Weights of a small GPT-style language model, trained from scratch on English Wikipedia: 25.6M parameters, a variant of Adam for these matrices.
MLP neurons of a small language model. Each row is named by its layer, matrix (gate and up: input weights; down: output weights) and neuron, and shows model dimensions 64-159. Each number is 128 + 32 x the weight over its row's rms, rounded and kept within 0 to 255. Numbers have three digits each. A neuron's up and down rows have the sign that makes its largest values positive.
Before each neuron's rows, "raises" lists the tokens whose logits its output raises most directly, leaving later layers aside; "fires after" lists the tokens most often just before its 100 highest values on Wikipedia text that the model never trained on.

raises: "|---|---|", "|---|---|---|", "|---|", "|", " |"
fires after: " |"
L12.gate432:130129104167169161082165128121172176109089222143145162082136098125114100178144110012115074122146216183133141130088119119167165156196107131085136126138144086106080150141165177128090176175082137124100104102118149123093109151094154084167206175091088133158113092092094069122141181091098149090
L12.up432:168104117122170101166099121193149141117149107174120123111149189154144191080131146193174103096204107138160069138123097090143066067152155189144131112146158164109150137092127127069128087087130156118091139163085152127129148120119133101045156128164140105093130131175143165113137136130066144140
L12.down432:134163108168142170109135164072168132120072197162122191124099164090150118148184159098133091137131180137113123135086125127190110177204120155102131147130091136113064148155129120083137190172141147163158128103112176125137093127101149131204128147134160106131129188123084124124116120091146086164

raises: ".”", " 2025.", " 2015.", " 2021.", " 2016."
fires after: " |", ";", ".", " pm"
L11.gate22:156109169113115155154117188123147124164053187165154100093071167121095105107148145117102176125134176152086140120093166103139142135058108200143152116159128171118155209129129131076154121124172089123132145117115104170191130053153140146156104127129117088105114069164159152165160143093131174127
L11.up22:112093171124112151124070098174132163143112086172080101141146130124179132104144149202176183092188104154177118094142117107095093123095102125126114129154119130108134189095160122143142142119143173071116109202158155108200155116161114185146069180097092159119169148137164139079209115120085169206
L11.down22:150171082133082063137143156132104159255091161116092152135158132118182158132143131171185177174139136118084105111173160102136124151145129132117118160110106132156138105159104159115092139103123149181123079098078120095115143144073142115082138157129146081116119077095096169186073172136089085108

raises: ".", ".56", ".67", ".68", ".25"
fires after: " |", "|", "7;", ";", "8;", "6;"
L12.gate346:133129129127139129160128109123165108075112104127115054111176186115153101152086167045068090121154141102084126143137160126126132125159159135139124111091125133152139121132158116119115126160086066085137122119125097127119180090126207118200088116159111120107113110089095120099186131164110176158
L12.up346:188124135081137166119147168093120146080139109114094068135170132153135096128081198135108101171143182092132117180203093088097138179172152113152136170175146125151160118145113152133157194149106098162133115170159116145106091114136153108069060106149160081127144056129106110196050051136160141125
L12.down346:103090096127136122054146158119149136179160069061109061146164211098090090110108161165074109177116198124125143115149129092092127136177115134124143136143117122110144076131172135159135103095084142110165134100177118180149153117142098135123094160122126094205180111163123132145118106137120146127

raises: " week", " month", " day", " year", " Year"
fires after: " of", "s"
L12.gate10:140160139128141087148099072110150127095148152093129145106141158109149120125116104149111161124151142118137141026154094114156135179114181137145115132174148125155104091120181180137141126206166174126055105098122104081115103163097171110151100115143183133187124171093137078091110118162128099080
L12.up10:106125183143080138102095054137145172141170160098138106100169183140080097169136112148160166071119147140142170048173085135128096150168138137088122124131188154104095111107168202191089148117167163110119138185120118130138152105086132119161175084126144145139088128172138109087148122134103112149
L12.down10:113151154125091181109181145115122146099202161080136133135078137098206142169158134103144089124163100137128134143171162109153122113155151129108168111180168190103138131123154124139151143107162195126141125143077113173113156123138127164143153196167115146152147159123127134176125119175092130127

raises: "(", " |", "^{1}", " name", " ("
fires after: " |", "|", "-", "s"
L12.gate63:181126111125158033117115135143133162108210126132150160093135126125128135130145171070062120134099152110080126140201145164128150136126166124116125136158133172138098153087125155139097119202165132106065072142081092091106132160077162094117127111089115171150114112102157096093173182121097144108
L12.up63:152122074130150114163128123125173148130194206112183128112106171178072097128137096096070129088073156099081142152115150154133151148168165113077146111145116136131063140125102113185132126198128139084147070116100165113126116120143194144216188145115083116161138139124121124086167141110110175118
L12.down63:101172096140164165131162167171116162160179181099176119064130105109076113150137151134151069105107136110143117103155142110116084166061107180151160116196139124098096119159138170134062115153089155164060182101096111206132184114087147109148153151117122136119116158149138109152135133102193154190

raises: ").", "\").", ".\"", ".”", "\"."
fires after: "|", ".", ":", " |", "\n"
L12.gate622:137152162126119109133187125077135135140081155122121098130145114131137151209129192132131099199186119112153136091133177081133104138145160150125193153143151147171154158074109117136145119164125163102126094116094156153124126105183204134144139095061142079138071161109164122159212123168148108132
L12.up622:087166148133106107131145173067130165174077110116073087093151190160207165116112155202123151159084115084175157113131099139152140157133050122089161118134139201118127105089138132145120122089133141100152139139154105210131112142166141151164119134166182099095119127082124141159130129103105154140
L12.down622:171164042102095158092155130123126138077157166136094156175133121116116077152159227189131135167108125140112082093154222076123106149153107147112167131131146138169170081126119053071113121139158130143110122159137114225105159117158175127109131167117174108129152138168079110180147084151173104080

raises: ".", ".\"", " and", " etc", ")."
fires after: " the", " |", "-", " 1", ";", " The"
L9.gate298:198136060071096159068146129080141150095092152113200064131150148139125177159125155098114164151135121095179112154155111124125134112136166120115149157161127142136141137150081118133055122141057114157150128129088206097150115123125118059174137127124128136147128022172130130132129141175099127178
L9.up298:124093121085133103102090174163117130081141187161168098125088093087158113191137114161157128130104146117088131125168129146127130133084178111097200164112122143064155145097114181100168138117154163105149144169127084165122154170098155141086086184184107124042123131100100102108167129152086141145
L9.down298:097095173108103126160166182146104152172149099143114156169075063097097118114182222107160107166111089156144154085176150085102093130093100108164086120124124182058114145105124163180183128077102085144092091107114110169120153144056125152119123079117128070182112196080197154163094163087140086094

raises: ")\"", "\").", ").", " 1993)", " 1997)"
fires after: " |", ";", " of"
L9.gate152:084117076120132084094114132092094136111070152089160123102095164129143196122121149150170092163129121154105130087165139127109117128113105133125103102101103173114152164118116134186114082118166076041164121184080122143115163145099134150158107198093097152143203134085152142130149097119128126180
L9.up152:119156101113110142119114174136120119082103123148191081128085171093129149138077099165164127126160141134138175141116152124134098106084172079095177094123100100079163082177161171104164101086065128135078122105196055081117121171123104125159121110094132132154143123096114109061134146117124113139
L9.down152:162164146131074152187151134174150117229156113162094157132101088155087068119134164076086139132141126140146096090123125154123170112202106201164060114129138103127093132147114114127115172127115128139129095135064174174148151089126124140081130060131152119126075134168061126167157185164152156140